Weights of a small transformer language model.
Size: 14 layers, width 576, 18 heads of 32, MLP 2304 SwiGLU, 93.2M parameters.
Architecture: no biases in attention or MLP, normalized queries and keys.
MLP neurons of a small language model. Each row is named by its layer, matrix (gate and up: input weights) and neuron, and shows model dimensions 448-575. Each number is 500 + 50 x the weight over its row's rms, rounded and kept within 0 to 999. Numbers have three digits each. A neuron's up and down rows have the sign that makes its largest values positive.
A block is one neuron, or neurons of one layer that tend to fire together. After each block is what it responds to, as a language model described it from the Wikipedia text at the highest values.

L7.gate34:543492577485570569552528516554439472541420462470616530433398519523522453555423481488505542442493557590513474581489486517527409402507522489514489511515499490507375437491500463465547550452443500623475432479531541500546374553411405509505514475476600553487479507533556471413500539427512532499456467496402505519476476489472471483504483523498380561470513503542424504568476435496551534477511
L7.up34:463509469465431472497499481516535481478515410543565472478497563428548483515488509510518525378439568459584495545494460599527474532392476551570525488543513516444439413559543538537499585539411469429510461499461537452487527586542503496573557519470500528489532496539466521509450435570509506450513520512501540523463498464502470455538479434426421555476516448446533459607427412492426495509536
L7.gate413:574494523588533472511476492500597535536416451520552485525473497557469546547493452457470515410467457502433534569539413553424472462492491484483595487555574518561500469454527509546515524523433477447487478525488560478379352511577448476382491525487554474497568481535452468430495446515505543508495503472513475474482440514531457493471439514490487504532486463492557529559540528521563459459448
L7.up413:509468443496477505437546470593503614507432493523511574548482451603460519445539425428494452485379518516381474437511474459466421413469521501518500475563507465477535501556580548478535532546416488493553498515492574405352562460451392566417499496479476456451560475493430434460456515486581469436493466541598381577455477519490516570458411542505516474426541512527525533596441435510486454493499
L7.gate1871:549490584499499543467560554559350486496443459518546418473475507439464433508432445554513540428531535454448553551489514583485576585485508451570465416562556483559457508484429530501531511491422559552540508389507548384539540552541467436449545518564517547449461539447487467452491500499531507404375452518474523592478412443469514551514474467428552570532522471524461543526505486453521508569550
L7.up1871:526495504514478525432521584574511523528565510505607447490462524472500443392446438607541590431564476544399557550505513619522517546537407466591501489599562467490459524427483458457557416532558557561543542462459483474431572510592548344503480528553536551506486522480481499524581516602573446478417520523487502526445408578488540489426529561480517514510457495491460446550575524504483525640599
L7.gate1912:555530437518457519461499503440510496427475484423562517538491502467510468537523505470529463559491567518443615505503475591492502538439481395491507481498470551442484417611386539476489514503423417472535400381517595414556513530409507563427539455382520441454511518539447507520512430518498478518527452543542415485597433446481577517506501432437511479635468523386512486562486476499484568507499
L7.up1912:431466476415562531495573507482439521454488457459474502470468489530531517507405466463459420517491484450412496512480461515546466536463423449502514508489545630520541506507561639548450453436419478542567507472429544475429448612593461443450532453514574458461393575668449498465437497518537532496447462511495464449541454474479493478579507471430526476532553502495582555573504499416496441514548
Responds to: Motion verbs and spatial prepositions describing routes or movement, especially roads and travel: passes, running, heading, across, along, above.

L5.gate1993:456494491580516489509432518469533438507434500531472486454519555525567561515413457512427462446488560535503561541553438540533437500538519461584444465467502519518556484536520492542489499508511484536461502525506529541544574440428525554530433459514460516510531497500474566443400540461488589546493519506490550516541579541440531597472485516553533551603479460547464573475526482426488491478511
L5.up1993:493484570485508522558610548511466520486526473448529364467565451505572511543454466457440542457476572435495559421479631521466541512509486451526536550535557503483514388582511485555552447477473441563542474501441576490569525539459514587497526441489485461513513488443563512437540497454556571424552517448539455504514566472491534432508530503549503547505497476533537580508474503485588473465503
Responds to: Tokens inside structured Wikipedia text: middle digit chunks of ISBNs (11'78'), month names in dates (22 August), table pipes and row breaks, section headers (Act, Cast).

L5.gate178:569487445428583529463626543484519478496486519451453402539443579486532456405425536546521459485565422482521519522521523522516507527401503469552543451534485514607540412412477483494495593500496451437491481504505524452461550574473460478503575513547502542490507515470478528406528469497481415481408505466547432490415405445467560456593454431506446570481451467487519512603604424465569517538460
L5.up178:460433426513451447468522515441488444568474563522461586483497565436530532494429469499489495416497553504556534503538524442454548500451538494553474544489545524490541504535470511634453482528573487586428558490481456597628516500480522554513499504435473548517535514469480531467492480453552504491559495467483495492495520462511348538507488506484512562547557448459491542635455405558519537494530
Responds to: Last token of a noun phrase naming a place, language or group: Greene County, Morgan City, Louisiana, in Portuguese, immigrants, musicians; also final digits of register numbers.

L7.gate230:520448489455546533575445579528439525616517572526430548456570479470508513456491549458459530460511457529513578503532472517535530484501630397593552511514476520535539487534516545450490507475520448532526449536560587402525536551396522430488564503430527465529480447497417344518458407486451511520503424509457440561516454502463483508512461513453468511503444597446466541425479487362429550526443
L7.up230:440507429503498551530335458535429530457518613520478544398507417473489531502550405471528541489476516623496466469498526513502493570507454487471469508600472464516485468529467485572493467526500485505531516452514550533553419525601412565469511518450534500436458506452486429517574469512515541469461518525508484543426484545466418442580455499554412427508510528615452493492462520409551549460517
L7.gate1385:451487481560627487525419470530446467540504588566472522482538498553465646569456499441519501516527476545487534473512598518519415465460623457509500433517421475530494436543489484471487501485524423561504458563542566564475452565448524538501587439474474471513538575420534484456497515408503596513569534538504470569434594578503424599596484477507417632493480483517534564527500477395521496386391
L7.up1385:448399462515562536476397621561432431546547634547420539501454524575477502600402537465599487448518549457500493501565504425473429540507546451450468448576479557534452510541494586529463534532499493529675421547528505528513544542511489458502523448495596481478509489495519472511512511499424484524522505492498528508444424546493554619592538553519475538497567588491492557550584510345509378472479
L7.gate1446:511426464484469550512374555504508465517491571566446489498545451509477490553452441435493471537534543451436504415452558617469464536486506445478601425595456448453368440464415462371548615490435513535528527536504513514466516479508454569475604413431551477488603546505478522416543446473519565464451426639464474567495537508517471529445490529447392538515485499486517582451506455479465468504479
L7.up1446:539449540541415482527367415447442490639527463505506594503470584490500484523405521481456420477543486564529423495498524479538433538497506573566506547539501448529411401451508497528500509507511612497551563483555473505480520476498526426457479541509518499459516446496522448443580495415474516483467472551456525490380476609518497538503498456572511564569462521449483561517452519493516471534408
L7.gate1506:516475537533482527577564485561446491505513423540571572494503492484563497436467569403507453566502521458445611469551529513508422543528478425469510383504566521546385520591536532509569473524536598568566526434477444420492463554483520411509513508415491505542392541420463415496449531455372512462500477535482511555514429548497516541549511571503438372471561502413501527591421521448615402493498
L7.up1506:521498475576579460514467478554468435559536557488480476495502472467560538554438447514472473484537554423500492433489510488547388567472482525564553426504454483552468490519456421493499528494447445448524501448540449440556581549645533521398550425498489479479500443479520472483591600547533532414456437483530449532468539512369514568424533457517502517556416520367515490586483519465427496447504
Responds to: Tokens directly preceding the name of a show, album, film or other work in media biographies and filmography tables, e.g. "|", "NBC's", "operas", "record".

L2.gate85:501554416506512542470613566531489514485443520538526557501431577519567464538521550494587543452462446472486493497514404455528497474427485494511506509543446511555516411588448499546472524478414470546488461481495479497485456513452482455465571587476523519509437505625453492475478546532491547507400509458484523557451471428430516470592403451491560568415495461464531531604512532612630465451523
L2.up85:552451488432499508521442491458454553577582521458489464483459520535491500463441493560429545513454554503551538444571552627463515503383453544503458490479489402446516477489483577454576517499540556494578445442535506425469447492524476584486494471459511456524604493394536480396578483496489507552444443509484569503535406561511458538586462471427511456518543449570519560385440505525508491555511
L2.gate110:520558526457522535490589549521524418523463536488465396566499538485537561457453465498543483543487499376484459508488399616423517490560469416488549478593400495488447426502415640459498443447475521492556506503501522487440521556468500434508598493390513552508539527479501463506491439433553492468486518532484522597394451384466479437564413443462464465477566422521518554557450531576474512502459
L2.up110:521477458504482504458525540608502451512427479463501525535466569416521521558464510453537534440411446483480546455479403443455485606467486547509554541561443368478509504471531407534656457514539574448512526518501546545464464522454578525453498539534496540494521506512455428546490578510569452399556560475448500481502479539610513548621546435444521527399456471455442568484533492601521516514523
L2.gate302:493515416498499513514534588559522486494396475449567527492516556482521513486518499511497599464587498495399540506585447573435529516531568496497544545488473513533528564560490468353480576441374480490468432487500539475510530567479433605486613547537419561641539544457531366489426498457502546421459580478583560594412547377480472466511434447523471584477483522515442489433434530519518449600437
L2.up302:520542394488556431505416596523520540569470549503533550473536506495500468570454512502564482582561557519453511424510424514542555474612457443511443431491570487554491403493560505565557538432514514463488534519466549418474598486561495482484540481574487428465494458552618477520425442532470538490452557551568550483477450520425462388539491570512546517523546491398544469491580492416482403572573
L2.gate404:436545410494485550485605511556505408547545543586577533486474488511515583576408530494538475419506444516537485516501440471492461469489501377472481465516472558647541525546486474409574502516512422417537449454528474559502598469500464647505489482512390570460548450598548507486463484476492555509512495445494467528415580562481466454527488490532490613488481464458441547521507511516412498432495
L2.up404:506464512501513390492510584437495490555488482602429469475471479465493438534504425480481452441476519511516500563476477573508498534569602529528436466534503404461435513496541542560484534454502477520474465428514459618526491480511450542418509455509507542433460593573471474494612547614463558452469442488560426471392557581431465443454478460510579565497441479500547460570486539394521495448501
L2.gate500:510590464456510624577619516500512417428463444515447477567440593402559466499531544463521587477510487510534577477563532596441480526517518510537463583522585465472542539548448484548487503568468563496547502510446544491568518550566432486494525509539477484513468471460538526526434391482555547564457480537560481503478355458433443520565485438423584501489509494532497467575533529532446399494357
L2.up500:508455399479570436492457550437504534476468498503392488516541552482480495458468489537579462566405452510520549509460492467492448436546551482524556633514452636477569468510543571528424448551436450604501529435541447537585534568396476564503508488502579501510460503464510502488595512481472538577527382515486522418552403536534485403431483470497476390495387491524501512536490603533560474489440
L2.gate923:529452543631463582491573598544658457520470469494509527543547520386486486549409508477611457456544445428429467461538416514530461478542579491555489554557479488441491498534474557485539445513443563556547498437458561525540471508523396553459573589501539523542513582466418515435431386470431531440534465464538502641372408514498383400560503482528568471518476518515487538603482525549456424530532
L2.up923:490474485481551464482528545569583556481485562439480494468448563465537555463552477430463550425467631375555554567524448476477488500562580481611594433471584438486422486484581473528474534543450534486488567501480510558480529481516501499570515540550469524463479510491511602492380545458492470590467484532510544592417472524534490461476559379501534484472565483479581519465526500541464538515536
L2.gate1345:524597457482445532537454584526506506389469443537459539465420508439506513551430520457570413536589463458481538504504456610494528472487543492533529509630497530483500528514520504520479494475453532511589500478479526480529443469450480467474515494476512444516493659548528547464403505476451496496425565474530467406440430511507448512512571510515476546503484471458545443593453443480542565533445
L2.up1345:470527408469465501479501514539542461416488462484478537510489487390540508546503385516531526596495470469515530655488462527492533514577515417506594570580440365390496477558479552495485504493380544499550520488502617605564539514533507585387530436517509444476456511548517566498457454505455612443414621535478552498482476488516472443505496442579553486506463543561476499476500474420521508490472
L2.gate1465:536486415459432558451588573442557423485445564555487494500471395420522496568440524491537406496496464511435503535555488557456542515584516427512569471542496407465551464469461528532390500493495490542567533471473597553513557538526462540483517501519515421510481561458485516446603451551534564476458443527566447600475461425444485429446469521472485457521631485460551516516536515465457455567516
L2.up1465:502545510505504464420474518441521507539535442457543551522616500431516467550519436468538521420450562408501444461509485569472497547417387576452479475530461450521516474491531524447402525431443509528510403467510531526475562501501495510473481502642560473552536496495505463529501507620513443459434586495569496437411443532567447436580368456430572516561542447562391488481518572507414525490572
L2.gate1549:496480440559487467538544477518510570510364509438516564514485565450490553486496526408549457478544485483484475524457458561531370500407546504539518488499517497560462447503475524562471510566465541585447495500490491430525491464484439458554472479517542582424539598507522497485495438510572561499597470550537466569448604509453461411502480416444451554542542523531529615549592562459466445519528
L2.up1549:408459471495444489455530479555490453521423500483520484496556507465459504578453517525486460545517535517491470445433586464474638452438493442532476557489489501464523425547522433462525526548500443462527468502453521501541522564472574478498535485527499423487433496473516483456579486493481522469532534548486490494420480475536555554493443460528557580398460503454502578575572537466494568479492
L2.gate1606:520489406544509482469569594549550552528514571454498517522540570453508494547476504464494567551473510512496494517479446489482465515544561479613553459483555507490432609516531459453463519516501440518495478503439518541405450544471440536522559518501470559524492567523452466417395471498499503439522440491539502502384574503418469499541523522525395595440574450485458595524501535455519486521603
L2.up1606:464541401486577469510540509501493550512478564443518541540591574426475454510428511531471488463555502514477459542497508488467490439513568520498434442522525459475427512503550506513433506589494435427510494526496484576542574523549472532490493468514468425549445572380471406556539432495565504527499536515603488406495430458471492542554573497454532484434596530541541525470497557523475552497472
L2.gate1612:552507475508503513594530559478504497489524509430565571402430502417572460516463517494527486495453481480495478477529514571573514536452461528487557421537536492513477598514414466452474515428441549548457489521478535475496495535432400450548533549503580500564479430546518471419431466497529546641489589505437474455483578530563424450513574542601478503515507474458509472585499491423403493470480
L2.up1612:545568473455489493504399492599452426481486458542431475571572449575613512503443526435621486471508535554410519475488532570427446496522376493411520526512481487466500472523614485566445451406468511447536535475456435445445556503511412450517587559577533478565472501612481543541501484529478429528479505538502532312597479575538476493504501539456455512544603492453444532458482494531540344471531
L2.gate1687:475518443426467501495562555526576535588454525470685530488495504449487578517432521457482464550492444436507577523494479491411526488500457468507520506438527522558543428446489512547469548558402541485421544540474511527486606548505517468484541450517568569530559456472577522485421486468461548447489551481458481548600551537491547425487386519473528596558511464495534662567559540582494549480552
L2.up1687:497477507526382604448529565506479493587504398533513567486401615420538484548534557465542391487409410434519437531488473528570448541472547606456471456495513454481438514444493567602532531358533519416547471520467517515437414392521475458535515553493541473598376564516514547555564451506475456467462554455390482455525514505589417547464549604500508578526403541534565470581520496553560474409462
L2.gate1828:442462456500488558496572513539475458443572506577525605506525536461451587541531486505563475427506468441317546528534499529480490536473501518563525411491528399641448546482430543423560489443516520509560501455463528495486439524557419591496512483477477472465541577565436473403534473508562451494553460412514470580520387443477511432417475540474517588518590522501588539489485562531401521498475
L2.up1828:510539545540572526603598503541506459533506400385509466476409492487524467405492500567483408415478531437470501519517425447566533559568506451511394500477506474494445543492475492486528497501436435557567441421452439496495497507534465497551474458523511508573448531451482558448515545499513476502450619507545454579414552509469505447548377502405591471518538507478501463485533480486480435467508
L2.gate1918:492541469515493536500510567536562479438392577504549509519540538462517570554458519470525497457523526494526484505531462545501431552438567412536513505542524456559467586401517480532526511505426417544524525543467520426447519525515476587506571500400443555517463509537402465415377459457502434491504537462501474527397561496378505486557461464398496515496443490441528531507509472520496540479461
L2.up1918:435469355483574424487571534532493475599502541489498570451520623487523515472492495467544500546493451482562398490491475474519520472499508435503469490604522445418484522317496450475470545497595429555518590407471495499529513542503501537491431486421545468486463539534386518508432463430468515443484464525562454472430550533462485406528484490463465593552482576531517497447500428548443486445576
L2.gate2190:529435446497492566521499500398511472526479412511495513582464500496521477562492579473466467500550563499487406500510446576456561537450508462529546463504523476573423483566476493570404480498450521530561563513434443512483564490487532494521523540439505556381526443561469481493391463477503480469494455498524516563491477532506421394551487414419476501589483516561476560506523597578398426435500
L2.up2190:527377497507487448537543504557538519482449421439588423483484486466514534505512587452524504528512515574430543499566431392369473514512499503511518411432544487514417509496411570459553574530528526466541488405535436452510437467561472454513402488501473465465586502495443483468466432435449547449454558520587538581432440539547479520589512500496574456499478499472500467500446452427567471571473
L2.gate2302:471483416588466511507566455445474461473520560506520510521478475492520568552526475491554558506469471535431613542371487501456548459394490469528466612450482554457592534485509518516442470445475395509509449493490530505587501541563471593454547512480417498547442370450519454455513508447557567562434520397543508521470582554470458495465423406496565532527465412368479593537518586468515548470466
L2.up2302:487466394473427420507529533498456455490496490379457476408507422494532520583492466510420625482476500574522441520554465508451582521519481429500519554463478519574591474592528424520452483495585450452507474433565431580464527507572434522485561488476550528472558497497449466455598489507532586531516526489472535469458500640516447556523496408498532512569518441596472510535495500554463453478528
Responds to: Fires on geographic names, mostly US states and countries ending a place phrase (Mississippi, South Dakota, Hong Kong), and on route, railroad, and land words.

L2.gate68:536465482521517495474492545498407435538542579545447536582455564492544484494551503541499486460478555446515536448488503461501393587535612528598454503430492482557453408540525559544552459483447498489574569479507498490542538539546471510487556514473531509512443501460515569499510491544528550645460417489536468573492438540489459521496530495474364580455515545447531534531481499420415452491460
L2.up68:539392520491524578503418463596554421492532525423493448548519445546526517513433506449488451411487492405386508452568556514455572402542538520533599445462575482559488528546521536468482454599527492475443396564470467492533529536528431502482512472463564597574462498454516465501489559474442564529434433501479598509489440484474413554459537511484536467458480482522475489420512556493594544512469
L2.gate122:504521441525549522554549524485546535523481577440517583469571459499430500560540495451477603488514529545441553562546538488477477516456481459556469509516444553569424546500495479515525451534475594567392583532481534482623562381607543521504543434564539496436546565565535478483497514471443507513545541562559520493514628507458519473493511593515466622514454537445508552474537515411528604579457
L2.up122:433433490452474449542465512445408489484456499499580519550564424513403504604537505490424576463419534496474492471559592576445447559554573449553535500498496479519430446501524458436535526542586485422502488477525526471549499467430472549499535515489489519503449402523584489560512499461416531499455511552521524558449485563469448409441574389478481490488491579584443511436522503480461565470531
L2.gate552:402423546596447474479582554439471496447536475541450481379527525545443573552546473512447566548577483623499533494515497526524603432513520432567524514529440415537548341606473509528553435529515469535511391457560578462579445608396521506556493418515520448537553508563533481476523459456457480539576492514492420502646559493454578433552476573562463516575509377522561567491472606518525530434467
L2.up552:492378603552465488487479449414434533547435525472505526472558496566482559523528475507423524575509491624459469448495458557504447467441397577541577420556492506561524456539511352538489489502463489471553473514489561470472482512489550537507462489551467531631562438477542460501535554493528520526472438507500448494614423530512560510493458510439421454567555519489529494530481490479535456400433
L2.gate688:492496506440482580476459524545456484479515547422512445527506642443482508474520575407575472516512558470497554431570510503530422503402500425513498525522446447495522350588535587478610524526557479538579518527397501422486549550545473433497529482435591455675569592443565539440503524524465472497509410521512494430381457508407495576465512462483504427514477491504525505557391474429571489533378
L2.up688:509531540568530510573509531483563455523556515540482559447449605536571558470515511486430453433474544468530499487494404495534465530526584488615455557434428558549528549590528513510528423576433571552504439563437513393588563521436521515493517503431466482518501518503532507574469587457483538532510455524438472498504453545589520524519524569552555561443563478500493492479498621397514463543505
L2.gate1080:591517486454498527578451536448467429530462642440406519523502525498585618502556533575469483513539451540441469534544538553538468493492494521487583462549521584464425534570487556520616430553513470557524561477541581412451530472421531526441482470456497451625461537428550490459560474530505492602478520572482527505539474502497552531484493479501517509480493509514566564460479578466523414474503
L2.up1080:559580532505474510575466574508432505585420555581453416511520536494494502483453547466449447510423487492490500558539441580547457414473485561387535474524436612539427539420514372490510511450614523528539494532562471468480487451479420543572453498557470500576457476524432465510539467590430478491467552495506570460444498539482549540440558566453503404538484487456498478529517529477396477627513
L2.gate1240:467491525586515542540467593452452434556498551536490510466545580503560521495618485527431397473487443520434556479490528504434447579470507444547450482494481611500504550563445512438582581539537491492478480478412450620494545518547468502496500482464529539519551563564591467468556469530515485549518487554470414557524670443395449467452551472470430426521502506497457598464487508436525448535397
L2.up1240:532555496575424462559544442483516601546525503496445495587517460524451596455411477480486553452513452473556569489511398482527534479557456514510585520551515482510493521441598503450455452539495527555520414555588478447578469434411501557510490485493470524566511475539430471466549569494522615416518509500562525412438498544370445395497451550464500468496486508530521491522532513523468506471487
L2.gate1340:483464495540499527485522564513442472472531488458504458457547488556503560507482541511475562482397559512470495485504564543520457478504439425553548471506602588502478529649548512435530514414497555513410440472539489508577535529496536508483484474510573472615630560559536421455524512536489491502391495435460533448518525593434499523413387568552572507475521483532489510477465497437578501521498
L2.up1340:437652548506497489517491517537461438610602483471457481539582380539520535408528447488516579506457537490555507434465487491468475487547416440527405464509490476507554555633454428435443462404429495508531478527485511531546539560499533543597460538510498555520511471544407524542534539444421526498474598503386586428502521521436492455352512557492553535425500605454462550449525515484533542456520
L2.gate1516:597546477494560606510551512509534518535557576497566490545470498405470530559447424576504414528560514538478593446540529562394388462442508506558424540519547566462510437503487491489585482493502451461506485539555487495546396505558514466538517482518555382515583472486512403480470542522530479426447449507399454546518410520479530570630558496530545530457524485511538605417510577392508561443488
L2.up1516:513442515540571438559491466448392541411533530569558563458491531524501472557536541419553439472494588463451485507578498593506560530591568468525457404504508516509482508575525480549499636538528535525510488532419536461520505498477502476493516473551404507521441580549439549448437478520440491460463559451527513582400436409503505513469561453607467450565532487562462480560457602577522438470521
L2.gate1538:437490521489590496503511528520459461537501560445407491493462475514556465514545476427403527449579529532536600498526526508420495515600637469560573501513476602529602500584503552472530513537457512511516419448496610517567643399474547548425545457515578444479604516459467520494474513455501477551485476535563505579479522565455584410564493509497426588498558488468443590459516487428496539486474
L2.up1538:483500579510547505523498570457533535508563527495534554578443488471502501527393501473517479450503490527416410528454378492483467521470372584461534509428527528533501465545513507467491504422461496465503492431469489475516535524514421572415528499498489494428417518571492554446559584498404538610490409481464475423553487493462498578459473505602401563469404533544546547588524464473441412455536
L2.gate1688:491530501516445495473543568493569439407493548502431495594473492489569579563422548517480493428559483559514525423496469486493452523531600443548537454511500494518547511627418516456537477532487465552440410506500602594554491579452516494477471437411508545509521525520557500407460513430433539569533468496492475431547545524433496503423495536503483458522447446486450605474489493461461585503492
L2.up1688:529487504454584512394420493554513436473589404489497539585583470405505487407460473531544562527586421440506494527460513554505367491537448460443497551506617492521528464403422431424430474443538425421468441447446430526546488469452557461498541460506553468506452567479443521623509526499451562520514506477495488457521336581531489434368513432639496509360431426487476557475553491531440480416508
L2.gate1758:484473479481536573448578496419459512492480496515492549536466561519521528521562474510439525532484409513454546533558489543523545445465548414560516563511517473443524398478424504320574523520513511571483494450431610422594562504425498504479473436529499457589550524500503487462491479441589467508448551451564445451438526558460515591561502447430547496571448548500517600456432455465434451510472
L2.up1758:486435588465549540599436503393493498553501549501359460684452389567565495489542508537442455556583475465538459516555553470542494531526533456454441533445467567490477467465485458418510533634510516454522487544487541479530506568534454447531496490476502518497552543514514602504530533515549497574603454601539547518492516525479501535582494534482548531497472541598536502511423445484481474556494
L2.gate1800:457509444488542569519468492531465447556450447497449564589490430482565613478572450504485514474394525481498539412448444605541534468567524482510441530507435510467531505531506461517392531532522506496448446559574553566508454501484536465463527453463412565516412512504534453477545477475459495513507515375617511484532510467470465512428349383595472503449594436515525461477551535475412454499386
L2.up1800:515437496408555514497511481550615521437476465450469525518571515504463500547527490412512497381501457466520503417508529461516423484452499634544504498527502575529593431538551573479576469553520479480507498438603495570509491457513445579503475453530515530511435564494538418522480511508475587499528462493615477536480506535547550490434431532528458642537468454487517478477494577540521513527447
L2.gate1938:546556474508524555510515501434391475553532598501472481480481552510502463516476448604549487530470534496452580485501554488387558477549612463627458532503490484537521466498496551465605502569460492518538505509525500439564535530628452484423567439508457517452470538449504476418518488540498558518493437502526512490427586461486503504474427453524452568438527578457571537486460449396500532464468
L2.up1938:513483522494527487512473450449545397417564524485447554493529555513528408447523506470443513558450526423510484517493527494487462504470519447538509524500495481406594489522529563509550473483572543515498478496429556429523563575477480390429547451533549412514482479491487464492500529554451485535565382537485459545551439507503472475458540405466449524534511459470547504433479519440535523476587
L2.gate2056:471446458531472520521504537568542512539444503494481547453501546418505524451495449453501547524499514490523441492439517506570467529439474427443489493554486478458441467588477386541548488516381521587432503543480496490502587569416570474483497529453431438531573607497551592506542536447389524480419498424520477539556525515438521501465450531561374573428464499453456527598468482506398472413525
L2.up2056:472581557447489516524519476432485499571541569457471544585475536539532516484538544505481563510615574503510499432430598482527499503491442601534432512533570489457448544496484493377511402546563488502508498461466451449474466535462486619526482559441409392504514499511545446524491519491467541587559423517444510514456523541447461522443456430531518613506566517523566415505440420526599534412423
L2.gate2065:485456503537405492639545456484465495467559534560453528514503533517550521507502493509510478549464544516417497398454608503559507497487508389541474468515451442439460479522531529525580587532431480553392471550521436446617499503466503566502510501467480495547519521566550506447462583495472527508467404591543494582514604513422630404435517529481583535486521459518603563481530477443545498452566
L2.up2065:399602565452482473565479486475464434469512561489445571529507465511437576521568433525489606565495501483507475464456461437514548427523514523540505428516419505471453441418411495516543383505531489485431605534486462490574481541452485533437462439528452476435530493531556447494447544517404492504451441457524446412467484551500520525549516501484575619513580517500516507421549540428506519337460
L2.gate2222:536460529511477508489525504496510460519429549464328482538548547475455568511480459556510526505514507519471542518464511536404547473470561405550512414494412556399558444468411532482520459488508512496540386516557567495554509560571400522528559431513504502495477539468488486526513555469560520537548477519492564509457519495500497531448543478508496434487456498534573541429451663446481588439487
L2.up2222:437478515480452501590455487518483445534498503637449504578533467501462577533523504495454512526520542461528534547513473543512507469530490489545508496558449576525510514495467524506555427513471501534593597496515500484574524393428520482458450476467517499545529567538423475482467561494467573512522518521480512445532531472439602525570568541526582615528525420469479543513490427355417475472458
Responds to: Tokens in actor and show articles, chiefly "Cast" section headings, cast/role words, and leading pipes of filmography table rows such as "TV", "series", "directed".